Part of a small language model's weights.
Size: 13 layers, width 160, 2 heads of 64, MLP 320 tanh GELU, vocabulary 2048, 2.81M parameters.
Architecture: LayerNorm before each block, learned positions, tied embeddings.
Training: a variant of Muon for these matrices, 209M tokens, 12775 steps.
MLP neurons of a small language model. Each row is named by its layer, matrix (up: input weights) and neuron, and shows model dimensions 0-159. Each number is 500 + 50 x the weight over its row's rms, rounded and kept within 0 to 999. Numbers have three digits each.
After each neuron's rows, "fires on" lists the tokens most often at its 100 highest values on Wikipedia text that the model never trained on.

L8.up43:391394569556461563452435487481425501461456583385515472506490517496554554564576495506484484567595450534475454513560481462554522585482529536514452503526461539445461491414552559485516549432403488558488453422456471493433440541532449457462457455548496469524493503450491527451373505600451484508483552520433515474464479510432530410438550472496500504573481516577525512505502571564438562560418523556531561505514585570550479435485453532556518510478462520616508408548504582571421559507540487
fires on: ".", "u", ":", "l", "re", "'"

L5.up39:455488500549489515473477536447514620458517486527516401450533477529480556510582420437473485430537526487452435487550496528509481483507503406544505567404570477509495413557470412495444546531566501504528458470487490494505558407499465579516454426488495504505467484437432450415506500477504616478496508593470476537596453536483517582448520463546438564542551569447343502518527552562566592502491482410560631513461511471422503519525427605541500460465470451492545483446553586510552489520548571
fires on: "y", "ep", "sit", "ec", "ther"

L3.up255:501442640526521517428525433447466404562452525451531474528520503602400527474554510536484525554569540519510394518488459464532544372520518512502545512531458563444503537546465448504480510447453520523489482381536521488362496485457533594459535527483476480524583548466463482521474509508496493605455512557511611589538501619480507514535511452454485588418535493515432521385466457492547577422409570486493457410451469566522513455487583495522548465505503454443571515485513456475466536561476483
fires on: "| "

L4.up261:501499496425483467480488470486442508451549481482435567476453524438567429434497538484486435623541528433503553518641483375451440474502560469467495512484516423525594524579535370533441536544538516561423447497487464493447513554542526567441600472432515446475540600546516491536469447567527440501534494475458439461475526518471488481542527481503536587518524502575535516498441354509550510476626436575448460565516478496463536470544494518598542508498455530557495455579441534528488498588520428
fires on: "ab", "Con", "ub", "ati", "Ab"

L4.up252:485481486482519468501498553430482570552513485455492513515530492494520531493604465454507436535405441450442508458528608481551557494478581442465550500477505414558424417490549530550445505596442658506500461469569530450457470573551526514498446504498528477468483435490479402502451466503494496495561522461390495529539574487512495578533423462477544498437587476547445525524463540477395532531420555449520552538479612502470463464529493600541502426433487581541529433589493584440393499501530599
fires on: ".", ": ", ":", "aged ", "; ", "/"

L8.up229:493568521496567449417549515526430489522473526466436428508541541590495513462556496513450517541587545474505462425502458536539468498467560446521545437493465526481476478566536467463583489443496319478474448454480461540482485484512440436507540592427468503511519628550472404580484414456558508526363499443400527556438520468551432592507556564493438484581432526507575552468567526518539569577477618499491514495496520478480548535535489496582433432518505484473475475457517517503477557497541405
fires on: "ic", "g", "d", "tor", "ar ", "x "

L8.up282:432569548472507483581431525557541477537535528527460535512553465496579577484546492564565552491505593525485507517400469507470444651468522549469486488509535475461538492502433382517490559503455593419518479531492503459470460518457587490443495489568504513479496523463488499419420441502478578507489492437475494514481574464482476501495516481494613580486497387535517478522451566513411499488481526473483566533490531502479446531500416588358442514521556404329529473550569503449473441612481501
fires on: "s", "al", "M", "am", "g", "k"

L9.up163:422410514421522483510465522445504491494591397574590556570482522525517523483452571566484507523592526519461483496561563521522474496503477482470479596505604579518503453498434433583451602392525478451476458496469483529451495543471465499525610505545430492396367545431403560471532482551555506469433549525541431588515502469469443457498524439504444453520511455519574542529514522519507562440618482488547607469466389433425484511487479566480578451444479510494529470484509529501500548493467487
fires on: "per", "ec", "tor", "sit", "n", "ver"

L10.up152:443546489401462418429437535448489583450495447562518548508566592555587475525461514539505525551515534539483468435537514502520548451511578548517587520577464469434436478582517458494565520489523391466529426531503515524427432496524597544583603450441492440463569475492533540421459530451551480492541438572547467514432447462416505563420426552410570530580443473480592563447482435551474530456563550573551473525530403486430525420548519548511472472464457537541498513509492518515501515470482438
fires on: "et", "ard ", "s", "ost", "i"

L9.up70:442464553462594438502475579454525494529479499558519364490570425423448551406459481551584569484495522506500561459534425563532486469532534579490481503464433414536513593531448492511550557503556547440462421494497447566435596439526467472468660496483564462541399399476538453559463576426543576472484557481473470437551482555441528497507537478543502473518483515450384563547503512536446514466534492476447442460413441515496468508507550508536487482479447491515482527500512610456515459599497525
fires on: "Cl", "cl", "u", "Ar", "ell"

L9.up57:491474550556462506511343449401476528466457557414512513550568426504441503464504517473527461544488507453520503504486558499488562465472532479507466467620482518485482437512489540557544488465497547559448460414572511549489499573491554428440449471512388554493641529436514474511433427565568546501454544538487630481476432522440486523453540508476538542544435581504499550470499485523530601554395440488411485550441458580433552430479557522504501468485473540482443617441549550446519515542541570
fires on: "at ", "| ", ": ", "fri", ":", ". "

L5.up158:491409528526482497443590639542467544464475467520445521405433560421481417506535538486508554544526435493438438476494597525474475459563492408554495476487460487522524518563535500534556467565504559416526421496441490488542558540503503559481421474455535440457525514518494520479520504553485464453588430465464540518513373503470492461500512481573578536593562464629396474387490466614526560447507467508470442475537456496488560412536551576486525583544456509555436459483502465537483593535456474
fires on: "e", "es", "el", "im"

L4.up94:524439468474587560468517575441535521539563589477512559564492471436457556448515559439435555447444435484523499480470489493506439493421569468531517489456443595498545497374486474450415470537440496532491543503480517549518511489464559542529442542472488533595587567461577435421497449425521466543566421493521482527456548567410553562550591489469510621533482474456548529464436464454519484593507477420493507470530469471556422476552489547505561545571507376498542490477483575583418465554437452
fires on: "on ", "km", "% ", "L", "is ", "by "

L4.up213:524495480560515541463586470458541465486421522514427576499463469553505587468481464449621427664476462492488408494530531406438521521522511499562530495563498484463459535551527491519555503465496479420618490440607437473454477516516569432445589466544527513455595499548421510536475503431458492580451522434518567524518485437470556521539517525486454418528448458560451500580520473507445458462443555451543521582419532497512535527559491413425498391520469513425524535482553532472528506438612485
fires on: "-", "air", "head", "und", "ad", "/"

L8.up104:518533565545410428464448539419436542509583516519503454554577470494496454509474505456490503539522481550507439542570477472493421488421556523556464522497549607477381525539511473398509543494464488493618495536553524512504618376488456543446562461514495420413507482475515522475545540529594504521497568557496517487541566470501488453494571406510484574461524594515566454530481450437447458427561588469556445520470560429474540500427510530533504364517563499490479509547399504514448507467392519
fires on: "\n", "li", "st", "later ", "ear"

L4.up171:516508430570605478558486497577452443481533449470515498520482524491504502495476472464540526513510413575463429431552594489478576510514432496570450517555443472529510457580491578506549606476503492495433543542508446498547534481561548409489556517400440520461481397511539484554530498475544526489538487461553465453518378505534508408504424351519565551511390559450530451417477484447486484488551494468513520510497531471465513660548478554434534424476601492573473495484446560583492515464440560
fires on: "E", "193"

L9.up279:466476521345548459425482462527433460503544435499555537437471478489520558501570482515535496550420484465477489497562535569471452524588456524611491506528486481498509494548534502540546394568504538457527522569470540602468576428488506417546494533482443446531483564449502505370433524547447439464502445498530518526603559533534470531533532569531459459458420521530485528497530530430386455561533481472508379450487487417459494470482539495424607477609494389480597532515527458481537525526542566
fires on: "a ", "ri", "O", "ag", "si", "igh"

L5.up234:507495525510586544442459456448507477522538399487479489489442468555523541485507580485488511500625446378372473554510533508526476530453497443570502450521460534435508457546400558419440523445441489609481453437469447424454482491533480490528479470499480496521468491399491524548465473562517514499511543572559435548555429465541580552568472460607567515550524513542437601493610420520567548460532499488517429478515464460509594428472569511486482504573470450537592507468495605505448437495562564
fires on: "| ", ". ", ".", "–", "ec", "-"

L3.up154:516574460473503401461589583498475498522512397434564572452449505503617558490459590534494479476515589543421525473524536460529483502503544406521531520547504380569512539519459585469508492460532569568543401456505470554462524529591559508461453499525503512550539525534462440461536536526491475508518529412549518417485515462512496508526452481434543486480518530513461460558461483526529532389550524567493498519456465534498533430501489372401550445532505547431545464522337514373455591456509519
fires on: "St", "based ", "up", "and", "of"

L8.up178:488535415526538577492596400491480519503429594447504512506541539511523499503491554533546477546481555420462491554420466498468473506430388557496397588559505498509449562580550540474499483398579454608511491515668464517539439404489445459456525480499430519501527558504483496455429470484564539534569497449504569571472500482494449470578549464454466511462468456523563422514556443522458529487496524473530493478456471574496440550537506582502403480400586466505475557534623544535511451449513493
fires on: "d", "and ", "& "

L3.up202:666421479470508572613532433552443526458582445512450547512452558489455564515509541460503547651451534514455472482562481558414455475530606471597505538520472431523475480558558435375531569443493435461496482515402580487447471440487521504534473455463473518509559475551600464480494536494535568484471474485448570503466490438409519461523507519455532440505443509399508521498539470552469482495462503547541564446453460464453443452564525470587421466494563554559530517488500553472466531585478490
fires on: "and ", ", ", "| ", "tic", "= ", "US"

L4.up31:554432404533490556527513438561554466535523476490457502499597469458508479500471492490516486526505494467520417569471467496447487555410440563516611439490538533534488420538403462448617464472502499531517475482497506429538523564575492467461493544519418539555499541486466491408424480512356506444538493458519462581532504515440561492437491484525487434562561561584475548424550566433559507463501443542535569501451460509547472443509517545561494546644403398546518552441568580476542424474512568
fires on: "e ", ". ", "ill ", "ard ", "-", "l "

L3.up98:541560503490494389589416479363487484500530480488524599510447530429512505536585514550491498552456515516533444500476521421436497556516509577535440474485513477536472556490563533434462494594494487535455574515491504491413423468446461420568620507441512482494481482497440450534551461538547565548559558515494536506448550435523548538473536532564484509477435495518495530517358394496560464478442504512551591518476514551436544575425513539437497439543546500461471533420419630419501435407518496
fires on: "(", ": ", "; ", "): ", "No", ", "

L8.up260:538476455395512532492521533415478533451514530485495433496433505538513578508486485521469414516487435491475488500479532473523467609472449475479452530509421585443612569520530557438559546430505487526533551557431492549431568437556565446492490467569470466534549455493509500493502624516495531483523434427495397367528563483435491465531540570460527551408537471520549599477568391497536516502441481493597536537547517458459468538485541473599473488472494545446562392470617557506505526469448413
fires on: "ob", "as", "pre", "inter", "sup"

L3.up193:540580470411591464510561531521504555489498499414537483489515523445518475533463509504512535479466525415528414400492558432554487466424586474515516467550533441576519522558457523501497503452528544498495399376485368430495521574504478576496545450428570467587522568415408454476502523518506518584577560501644476430528542513506574465551476608585452601482470486506550466539476479476566420560459499500516463463436482468476498582559559526535448475532541442476489488439459475529434488451491510
fires on: "St", "it", "ording "

L3.up18:482525510519536471487458518520556413555503481510461488428505583544455486510498513596499459575498553512581446494582415509573528499407512492520601606465482519460449436464514489514479536403422423445531361498370515494486490506540516443545544537472440422463646569438529509557499459531545531540497530521478526512408416474555478481503533454542437466479444486525518544520562449473536464543460439493526518462543550541573430574477450557548471508445535551620419498481483441585497441585500543
fires on: "ti"

L5.up47:469599515498554525464483482450492449554431563557576458430512490566518527462416484514510485473485498409481466447512539468495515555405549560530470529470527486450472520526555457536529499458442519506450479475508425557561544513484551443418587471597529469494430655574462558501501562479558444468562478394542520506568473482496537403507591493488477444381543506475437465447504507448533535562506559454527469489458468437415514603431547504524513396546459473535632501559508587481486477593451469
fires on: "ad", "ent", "a ", "es", "age", "per"

L8.up162:479398531561473483425481434525530484610445519442519534421462534540550478462519508507524557442391508465396489511438502569436443473481503512497462549457523521497475491553442566506364514586392484490598517522474475570447441482533528410477534481556563576443421542495616481499499486510473525508494521607516493492451444509473535531537444564512498479494485582438395502380517515514446493541466589436504594581634545447507487523499480538534510570507552405525512574527494523442518483502466518
fires on: "s", "il", "ly ", "ind", "n", "y"

L9.up4:422525488490464515530413562455516499366440451571444460547611443476572505555409511515517538528535572605508413426545495424515523434473550563532493515400533487523529525439519496574528554425442542450482495424487471491429588521542471521512482469461518518485481531446525486487532554486442591426480527502472458541547653501454464516549478521449470398500492416452461440486508551543598550470510605530456533432568539507562422471462439539528537551556596474416458517452505530497489519494487536
fires on: "al", "er", "iv", "s", "et"

L3.up248:533501451521532456584554441457477522540439475530417508530479434482533524524536491512526497621443511469533550519554563522465477379504494605605590563535562435555518481505527409406519470556485491552405375462427603522463501455541429437546488596550423495497543608537475436486507434528443515496552513586434502436527456528458568519466531565490427508431464450527503467479551469485516549480490511477424539534468510543450542636468514404450535472417472523479485489508477485488550490488454571
fires on: "un", "de", "ally "

L4.up279:505481395539453512440502512498463435527591562436431488514486439470472509562612467579397527475517421467514499615441470452521540470549447476551488498531543399475463607460520461400605491552548479488451520495559539474456502530373617468516548411526544454532525495476466464473534476515514473433571380470474499454515490545520488485539528486409551533490435406565470633467518517488513487514489577506509509508513493555541486526516547540522556531422423546484486525435472559558547445595490565
fires on: "| ", "; ", "/ "

L5.up219:474541455508508465454524343504593482535468488519518525552501510453483403455580546520412481518509453521493596522544545480499516459510517438429579450481596413564511427534472526552511447594491584559524501556548403479521515605445526471416498407501529477564475469478491600474408389526357506501500502496520477446487465525469514513562538602507454553548582525477476454520465463482516501566554421510551508490512461496490518373550463538581563510478531481578496496442557479503551522413484509
fires on: "ab", "Con", "con", "sel"

L4.up115:435486539491473473517408498501438476472573475428578518452439465472431448461515541465538497414595540568486476480539465445527497555615551615492472460528514543402541429417493418541420557555473513471576480423468466494392519439583528464464557530564582564523476461509534465486519488477555505483493493538559583511483516396508536611498429613557495489530440419466538497537553513451519515462437443439560455516508534462430592488442535512490543467526541539475448516530494525450428615513561538
fires on: "J", "Col", "cr"

L5.up146:470515468485558506478578476431516496526467522521497466540513453531446465497397491314536476595523402468541551478383573513542456433458468555491545551521447396539429463501506539489499541625489443466575491460531487569444599497465509488485504477475516479447509589484504477500588466504443547469550501525456536653478562512488530510551592532444580496514442498495468557536451499579464557567427519426582430496438467521517492462463459461508574428499543521531545538495518525524440493374509498
fires on: "-", "/", ".", ":"

L9.up0:481589418444509476545483477564453468514557522455469458524466495518439541497525472579547451462453521441349363594399534612499495490477504479493456533467554355493419532500484475487593587544531465506488470494594517431570460517477562469481507508482535579518511552505559429509464527497555632494498489529494474472458485395450466561569495563483478535483446535472557574475533515561549496395451557485420500409521450556541537572517470516485441497568582479464454494477571561487498490485526500
fires on: "d", "f", "er", "j", "g", "en"

L3.up81:513491479497457460535532558483509554518452360483498476518499503454544555546475458596504478568490532529464444418504579531537424468477552409443594489379472567557499584527478471448473585449448483460391574426544572551481590517427445501489625535448608446542552554509519498439503489560501485496541464483530535434444476497528435580603488565546392515500508466450486456501462538493525519544548442450483520420506522527468438553525520499590470465471509461510493520510550546531621494426438455
fires on: "s"

L10.up224:501497540592440441504420555451524444565406493512520560424467526478581501483576484531532507535539511495567514488484423593525457456412454560493492411509431460458541435615444500538459453466490468497443512612545507448518440498412588517420449525570472517461507482557584493444462491457486475454530551558527531544529500466504566530539490560484534556483439469530467373404489551433460432500414495421575539455548450468472559505519496565382468565552620504551480468567555540521527541499502523
fires on: "ag", "am", "er", "s", "y", "h"

L5.up9:502541468434505578518490456491497488555560510584412529504532472414567475449570466561448542508485446515494534432565515533533536485522525548473442494468462531451411586441565571485521427524470577519456427465470477528487532485443490528526531583584623527492552471464481513437549492460495569554534526534466464465452491532492569507492546515445549430581403430502522449407511462532483432463611538383495594542477528493391492413552571525524431579480491358511489502558548472435531428536487458
fires on: "an", "A ", "in", "Afr", "any "

L9.up21:455504472587506575487580464573456419558480520548510572462587508459551552532473438445464560512587457591553487545531476494411379535489471516528526460504494490573464537531561533535520527492517444486531445510444414513483471496515468401454482441580613464463521525449538470381449480554453441590582564589528464510519469565512439454498537560416358546515468572604440509483442476539542493462455387442448499487516505442459463467510461538547480484465540462479524540545533458580550535512473493
fires on: "si", "wi", "y", "aw", "ad", "li"

L4.up277:558515561484538499433497534582504543502440489512519338565450488424500526518562516493532532387500503523538512542475542520512481503606391537500413455563483463446608431400462447464559408557474512569453466531507473440474488481556467491512436477568506419537626467506462451483463525438534475524421508551536594502444536439469480495492539535508501583536458479501479473471448594510569472471508396512555514514525571547538543491539478578481565523464587465462466449547435460509456583390556452
fires on: "op", "el", "app", "hel", "isod", "w"

L10.up5:485511392531510434415493446603521503581462430531463568527530521562405507503436432462530466503580543524505493484532519514435549477527489489572509562547559435440440547494490517501514599509447557568433457521528529496458509507565479536467498556452460408550571398530584571508502579492416510587535538501495476524538420512521590442444431540536550546376490496521514475491532463542500459393498494529444557519407437525417488570567485403467486476480598516440460458440517552534405533481489558
fires on: "H", "E", "I", "h"

L4.up84:568477544550539574536571449456528484593469493480458533555494517494516450482553492500437542511456541423501461573522557532531431496548453552512458514538536563448485513548519460488534452517522485492417508547472490511471552613452565440457447424595437419449484445536531315487503509494460572483387496464507495518562583536472528425501517499476575465608425501468536458478465432432515541532469435608386499495490527504581500471514529518519490448537421467484581512411445628471508472582462516
fires on: "| ", "ic ", "US ", "Republ", "States ", "/ "

L4.up89:545562491560476440465477443514516570532574415472495491543399488515492478563472471475497386550523507476564522510474617558533489439429420404543519542515513378582493531503488550459489514519499556496453531499523552439430493527524518492467472498523464416492553600497505455477577480550566352530577564489476457460446463593498471489514452505495453481563453419473529487517594442510487488517578571459582466480558478444521410523542506434543607469520552514510545537500458351488477509561401496
fires on: "ally ", "ely ", "ab", "red", "ly "

L4.up299:406479423446504549430467544558492438485576456569480450508566449475435441535527507493552522568609502447517441528492341532523402415464488468487503505521443537524510553432506442453440459511497605614460476498531457543585518518558517509532415467395551506548541519480457554555551502493463416520556470451482450506504518539536525564536500507566492511491460536459488536519506480456408603552411596453465509547439522517444483474469475490556570516505496487569603541498547532575392463429465562
fires on: ". ", "on", "pres"

L3.up271:459450616404526498530503499542515454528427466449445493450572503533568513422590444447527458490556490487509578445546556521461512482523461472516512413423460506525528418537562578475456505489547496454450424409575509560491461465624476529566533536505439521553506567451512501426451560529372416547576464524441481517537490499468526476426535558409517577499568503540514442529487495518445491482497342580519538563506463457520532506526571509463507430577474448538493464522490501471443562605468583
fires on: "I", "O", "A", "IS", "igh"

L10.up157:474520465548581413507465452476543538481579369536497586490533569540376518493421570520500491505451454544433462565578474461476449469425515433554465569495427499524512465510485438457582561492503497531515417424607507560462479538528502461514583444481420551500483516547449511533433447468522482529470478522432483536500461471384599491531552417538541527564541519482449552643516514450481560564507593584573524478503503393479503511512510426499455525466526529553504512414445576532440526483466470
fires on: "and ", "and", "University ", "C", "t ", "ic "

L3.up223:499542523496470483433587460512574448458484517509536483481524510391527500432551515523373502490554466530452507497474503548499505514538580422551493541499563459540439453551449486466488442542460510501442492506470452551422456536557488528510578501438461440484631473456467481466482422565440418551448566504595471533516369572557493537515484451527473501509494493499423421564408521441567475401603486503580555428493492456408546480618533514518578539582544583467552514427574548523499495499442540
fires on: "is", "comp", "é", "ab", "Rep", "Con"

L5.up2:513550466471549488484440460530457442463531467483523503510546484480513554526574501467577425504526496475567450520511482522493548480487524535615429443544403507503546481457525547526451534507423522480483484412546447524467439409462498511569522591473383497485478351538509507605475521474586472518492524559509531474428378468498482476570489517490601525532479463461503448466485493531601428451508463413582452526499627461462644514535477567505543431468585485534549517601513580500490502431470581
fires on: "Col", "H", "Bu", "c", "Gl", "ib"

L3.up67:547530523575530630477491446520450493537460620540503487592469512456379452452591434450433418476553472538511433516508392471554542383543448478471512461479481557523529399540470451491595477494524404442514393466505490499479504512574557467488513482489510484500461544464385461464587494530456528510541536522532600483560557506471499471511558455408534586515497544468494524441555525490476525508427492411545471565576572488545492506574490489501469539529454520498479557508468415538582439593557457
fires on: "| ", "1 ", "100 "

L8.up270:479579530458502480527462439627507494546484487457541530501446461474399513486523584550438505532492545499611448434491548535496525422523463480496510427546479487466486562458382514558497484526513548566536478567549516527460470563488420524465540463419511385484446434496567524570566495534490489578453506520453447585483595559441399523439508589429492593533508528558603548430517462530442373508548586532417488433443499502496458521576482456538424443515496529467511530458470570538461481477442451
fires on: "| ", " ", "A ", "R "

L9.up167:557491515411471484577581501496435448552454460597500566439520485454513472513517530435539482595492497509521456564463471489474508509450451527542540537521370513521542531528460556530457512533432466490589509421440490456448460517424472438602477474465463452534461600523504558504432446518513647460453560513558554585413455508555486517507525458454523483479462442507528595441567423488552440539513498545449480527486463452520563509552429600537497438567586426413460509486433592455490510411508580
fires on: "| ", "and ", "or ", "ex"

L8.up109:423541453454492596525479461398427485536553510491589521420506540556491478470599561519502417567473430533547450516433420503502545497472537505623525503508558557538520588505478583545586518467494528471555517451528534562430510537482402394413542503570569492462453465420524491584507500418461487480485590493507494534577543464521625531404505495509598419524472446545488573497512490434451518485473513505490531521473460440485515472492440483408508481432398488590477515592446475447514529464476514
fires on: "Ar", "u", "ul", "ir", "ver"

L8.up153:560422494526447491454361457483480457461474503492499484427393511530397528589425474453460474530507517501496453565579570485558487530531577488521531529503506522512498512554543492445526556480547508508507462459477573456474443475597506445501548544543655505476472493507601479462450581465530383455510464433529548517434488450447520498575442478453470529465492609436454489538521478571545455562486504492541558421430475506559467486503576475483541543613555429528490464467484613532484528626479406
fires on: "8", "9", "and", "7"

L5.up58:500546500579471493485507468415503410506566495552440452568501455510483438583620543423511517512599511435448513442471470483514530454534516584495541497470574526526494526493526489425555545527436384447520508491539544461438554591512438445507523460521498472472524519436467496430513510495454550525454531467512610468315551497578518457527515549553493396557495533494495524555466543404544470527469442491559501467511491524586549528357393490630512521561528499536472496472453481446433510512543447
fires on: "(", "- ", "as ", "a", "=", "), "

L3.up70:608530491506558438561591515524531536495441470490503432432455499534526609475503510565511517502498436506506498454478570489479499413498478499528483455438534514496484525447367588517452469554539534447488466482609509438416497587558507515427591449563566444527416491580446362506549523462503531467613523462537566450441480514465494494552531504394493509508504524503463538441482599466567474480575478546488510594520581474461580575490444494549381447465553452539501471558456519478461415460476471
fires on: "rec", "acc", "disc", "í", "Rec", "struc"

L5.up34:428457507565483611485526547517412442478522532474458547466570479474347495435499558519535532542613437443450433470541383444466500593472531477435536560548427515491473468470529507472544462443429574443441467500576456511490493467530496493526559516501536497606436572443473530447459458425479429501553514539474516458539501541568520601559450453534538604521481502477480479477511500514475551466443503386569496575515537471486619494541545544486531503607507422402556471434512516523527455501573501
fires on: "l", "aw", ". ", "hold"

L8.up23:502439581522490529503516541583566479493501509451335466425465513522492559534530477486421611504515484495466440484551491498435491549506627447525450549478520461444497488516578402504361522441500453437566501475586473502515538502498528445528489516509555455429562475476505503512526474544499433450609447514510464500407427522509452518551527569419508456533430443555412586537503507503537476589500455409516590515529485465575563438544543462491529553490541543454462420460569602580441496533515529
fires on: "es", "el", ".", "ro", "im"

L9.up31:475522527505398551487532498499430494534481489548579457508532489541439443559435476588475489444528417487470500485476548563404455466478497418546421607525562546535494550404514440500513503508492526518441453443509484488541526434529515455407461536458619608420506462601485477465438428530494406513524475475466504563519499500479403501520533614505499459594511535453429578453532535596482521442482554512520535514518582524529476506504462513559476426552539572433606601482396516482567447478429500
fires on: "st", "ad", "il"

L8.up255:468600521560426454493394539506549401560566557507496519526596438535446458522395503473520499571476429477450534570565501583481507456512443577501427548560524589500492563443573443396556529428453470504528524499544497475465442498567564456445424516548503472475539490526458562442403587489470494581546495511480441437459527453562437503503540485513409547548495522570489498501428489478487522503572493548456588610438496520462453494552564463509490464575535427497495617462519429521537464488450430
fires on: "li", "st", "b", "ad", "el", "c"

L3.up141:498473474472451502610621537587504411532452510420598495535417335568489540522524402502462546473567532483454495545590490586515551537530565483508507468558508548456515554568492457523513385511452395530428433513470482547532510477549584514475420487511451519496505554514489455445490447473465564472507516521620469512553516441522473535493462514462511504420548524471478464504511501581468556441479580582463530509529402425474505510510506430400504516482447508510533523510458530337504460542521510
fires on: "ash", "ast", "serv", "And", "ik", "Mil"

L8.up222:500584438493477550511523410440563547471535518431510551550624453572502431541521481436475464560396515512531488487500524510548480467477452476452564559489514487561466496539574575460512536500436559547506489501493531489465516432444561414497482592425459524440475498625515545401454555529511473560485623470429513620497465498525522566478552520503560463506574465437564460461509469475375469515344405530570513489504553471469447428415472503538466557497553514499500484461543541407505454492520529
fires on: "and ", "on", "ach", "ter", "Comm", "tain"

L4.up140:524490528469477454445512459429513419447438520534511470507577543514505424559551462430553521500562519437509509458481525564494462440455450561490558508586483497433511358538476493534546457495484437427534419420476424421572571456443472565424546514541534470486555480542485552424446562564534615569446486437460570431530543475476534534512540525508481417457510516486598466521462518383476499525511442552558601465443580585514488525411580540558548545463483578484514522476471524488531438536480603
fires on: "(", "serv"

L4.up188:592449541504490514526472494420517532511557538473485524537477505500429491541612456517473448496464498453446453444503535506394458558527530538527555460389416433544497419502480567450484441505444470551526583518514589529453513557435511415561442418475489485556443498512512464505455493515603612542434468583514553518396554528508526494530517502481483510531491467501449450553579505518511602454412454473348549474440508538521487606451486557495486479497544587380566576491449552477452475565444480
fires on: "| ", ", ", "), ", "; ", "as ", "– "

L8.up32:499560570498515556402531506508474462598452511434461514496468498503540510417499547440585553513458478516461529482569436509477474464531531511480507514409486550471516472464546485486482549547447471564476426453495666419572535507549515467511566370485392425484573586512460487601479497542609559497522417432469480464467476518495539470524511552454491426553380489538518520522557410514582455494483570587524524591505471482446475472560584451558517474472563596543438493479518433487523455435482469
fires on: "op", "ti", "or", "form", "t", "coun"

L10.up266:450562461517451475497446520482496496520506519497461438659486434559457530527654493501483460496495425567506472520536502491510459425419489500557454522526520382540493615485477570505511533497568416448534515466499531536546445522436590384451552430505493495480573588514478468515386503526550490408411552538464515531429525438465436491534533508427587493511539558413501547497474526501572565482502503534617537559504552412449486478498467545528427475455535594467494541411506452522506517462534444
fires on: "g", "for", "ic", "emp", "st", "av"

L5.up197:413491406474505544544578493518535531491448532474517473585415475527562525532492427473525601583519639480512420527502474553458443581439541525459490593553561501486434526529526487513518505557415462524437576494523400441443483467489515441428416491436459459433444553455624440469438508421469552489480539457488622521486529582586596503458502461536507499450446564534540482531552421520410513524572467500466503519445436469494507454486525462490496611501520483453532519602518512461526480508566545
fires on: "d", "of ", "==", "le", "2", "1"

L9.up274:430559503441505487462411535520528502491448531469552416468433481486524408630504502602591454448522454398524502546520516574524428435544466423534416603551507502559464520474531580579570449515371540548523541415500504588498484492492440451504451511447453478422489483585559558506539496516455511536466517510451494426474487465424506489575510506517548481566475527546532549544491552569536558358511581609561504433444482476489427546581479477459498503515503451419515521515564495459497479510510449
fires on: "n", "c", "t", "f", "il"

L10.up200:546418470411438494494476455544522440545504478479432496536448511474540407513529516517486538594510506516478471462552483529474550520373495623474543554435400473451513526570381467404593454468510441533423497465477569486494554552502475502508477568568459468519444559509378516561519489547515553546503460589492510452418507513429462563630476526452454431480441418493547496444512457516553504562573436535459519529520545518507499505419454509584557491554449464537555551485597466483499503505475621
fires on: "s", "prof", "a", "ex", "r"